config.toml
num_attention_heads = 10
qk_norm = false
learning_rate = 0.00106
MLP neurons of a small language model. Each row is named by its layer, matrix (up: input weights) and neuron, and shows model dimensions 0-255. Each number is 500 + 40 x the weight over its row's rms, rounded and kept within 0 to 999. Numbers have three digits each.
After each neuron's rows, "fires in" lists the words (lower case) most often at its 100 highest values on Wikipedia text that the model never trained on.

L4.up875:529501490537469454494473496551559471472502388472571549497541526545548486496545481488427502504484427489496489449536469479523484519478504467481541528508495393466472545493496497535509496510487582515398531493524465473510458550495528445469527385441574530455512471515508511519427554483503572545511490506418426508460472483505513465505511422473415446457484393533470502526492493501535528467468500492580495531497478482448497551457484541558506552486460486510531493508553443472499542451429469548559462411551492465512466548511523406424553490502467629493466541522503554508492500467534458507512526550474449532500526509511484557499431584466519520530461544504519617528525510539514497596553498497497484495561490500509566426537508541491522472478469469487521474494447501475455452525462487
fires in: "october", "early", "between", "november", "both"

L11.up1707:549585503511417468576434512522514479520439439558572572502529496448541506463536496460460496512442507491525490495462478431525428519492465428498572533546428430492475486492466516528536509488490503532433496470480444499542483584529483503459545480489503579540545503493488515477470473495488485537456528529435476473455563480569503482491424556512588546455500494534498517483466472588463534490441500437471556554513518542456499507588546581521479486483453462422560581496517486496527455527480519505499418484484507566545484530555462492497447468567499475509460464461493513479519497507525519569449571469545467476548538492423455471585521524467438439461445543482562469505466560471540472499490438489465475500493505500578472513481536543459547557505450487437488545516488513462424497440484507
fires in: "has", "had", "have", "they", "is", "s"

L4.up1748:415566498499420505455546520530513507479435438532552527510533463518488490509454453575542572520471541481508430503464503524505515411504497527455538390470475487528514485544535473565461542492449498531565529505529394469535483593502429534506523556508466550517540561487386435495482497511477439528521571481472520502463567472412465458526421525452447521480514477484557527494550505447496520528555443499521454582500459538419514466485531544515522545459480483450548544475482494512453486464513516492492459454508505527513495401477512507519460509500525484542515471557538500533520432490500519461484571584568507588422472498388508529523490475478495387514479479505492533519536599572526491463485463508442499523456468491496496466536517481450472473525532532536544470514503444429588481490505495
fires in: "which", "it", "weichel", "we", "that", "who"

L8.up500:428547496595498470489491538499498471501550415516531526484481510533528382493502475542536493479514431457482492494541441467542484489487513543452508552440465473565505468514499566521501514484569537450451487520500457453534468505538436476476504499508577584532527569527552643527478540507492505506530536513478449463484452421525465465470444503479581475501498512500462481526518489519562523507545463478463508487542492534437475543462584463507531507538531571480528581506515455493472518488525446490548546531452445528472520479493542499517499494548483477508488450563478508585570419493566469508539502558558467459455570523440449551459481508532530467507497548439453490531486481513585517527527536470511463372447511520524496437520488584513470524491507527476545488520500461514501470549479492
fires in: "new", "original", "a", "of", "own"

L4.up819:548493485587464506550449540543477543461463549511534530541544490531484515441429416488446464515490430467497551457458491485477473527465521476530505481513468558536564558503531496521447590498537610458445440456531511449468494498495601433525471517536538506458480538505567543463519534518459475475527510511493421507457456465528541436551472374524500513509511518483485545530506499416532497532498517452488497431471383548472448469489465498529424509470484548426474505566552563490388488487509589390521467510466471548516460483473498503499526533504440494536510460529527504556561489459390470503525463547554493466536467517494571425488479464489560470510525502502503555469496527501532491513542500540419518525465542437428512497559522478480496540506507478485535524484482605444577499499592538
fires in: "schools", "species", "children", "women", "households", "stations"

L4.up336:491453477525457447496485553489507555546496557496525461502571471528498470490496418477424458465469430480501577527442448511526478519467450508482420499511426400525591508529495470500518519431498548463549515509517505450522508482548507497449539477501424432511539510526505499520515491570567499517473562534510497520544577455508457571477510433500540501445493475417500475538543511482495465419482448439399518458551459507419540502506440553599489501539518522472487492583518506454525609507551468532468560508462502528497480552535458487511530465487557505479536468540540515498571506528479508540496484497507590467511543580554469608497463483482488488462505613436459521521428466528516501540590461582491479516536455474545539564550484515543476454468482461495572498433485539556497501540476571
fires in: "new", "united"

L11.up1580:491577473616465412502562472471532521559439559452529546512563546420578504508487514531498472550506524457559515498500552485486450439458480476454466511525502431566512503484505519523474525558482528488570484461537608533464477534513507569464479441518450477504514463427494498433409449540462482468535521507493517491533474501489436457513495556508494515580515476448487527429489488573547471474483439493489536516494427554430532472536523523528518524506487466487575525512496500522491426471470457478467486559473477536496487539492491499477474471537492543494487425444515501473593525503546551489595610506486553468518579527486507510505438393551443476438469569446484482594504551574484530471557475464540465504434436528538530475528442504460495486528474428460425489523470492574426467445479484
fires in: "is", "was", "has", "are"

L8.up1486:503534489558464478457499494524481490463417460474559480514521505487572533539465448472496490426502494477508492499476560486571447538517544475540503466535483469517517545586492475564513509504519543459421559403458471439495458600468528561483527500458531554508490521499461513493448499503531476553479521543466532467423560450491499492436456517484504511496518486466434520524469468511540511490507491488415557517456546456459502481530507557553498522504442571521477494524530507446488454482474502467544524482474449581517504536493438445491577513547533443549505549523471499613582455483525485455497439501493475567531495475497574514485508495513436480503461459448579551554506550539495514488526475619429462457502540532468473471449506484520508522469520515493512545473509517469503515469495528
fires in: "that", "one", "any", "which", "all", "each"

L11.up1141:566485464505422489458379571546518519401510469510517499456498432542503418458512465509512486494457505552572549506573478517538537566485481533442518527501510497437497511501539454519524507480404537481515491547420433505455429571481494524457508523551539468520509591544432451548453530489488485492487427540448487538481543474513451494440472500429529509548478474449548454503501517474502471514492542449471549498489576542499498425488441492514485511535491526425479510495515465465491479549477535497523505502480499441597479448475489499480426484571550509564491449550568523482467492521579453508408518454463521525551450488444443492496516464470515458511477535534486456506474523543549505536506424576481549459515472466576510449450530492587539537510508590492524499533570484513560471470490484
fires in: "that", "which"

L4.up1532:450491489562587507560474501457506510442492513471558531508527528468538473547418476459484459551429553507530518408535454519585493515526471511490496519586507578473456534451517477516513512487520535460490470581552550461519509525494520425404520526482536516468467546469501532519532512559521531476529436493529435474526471556467468481566468477459491485494477472503474485517564526530461498569567453534516481531524473499460448443462497489502556540475468488545542584502516529483475571465436514429534524480526425545515536497478425479509503546524415511458443512529523539479533503425480463556555461493491533517496566516544437511504414558503538529463464539517504461470394491488538530545461539473572510528483487546503523450500513485485464482459555614495489504452502459518531415550492492
fires in: "early", "well", "late"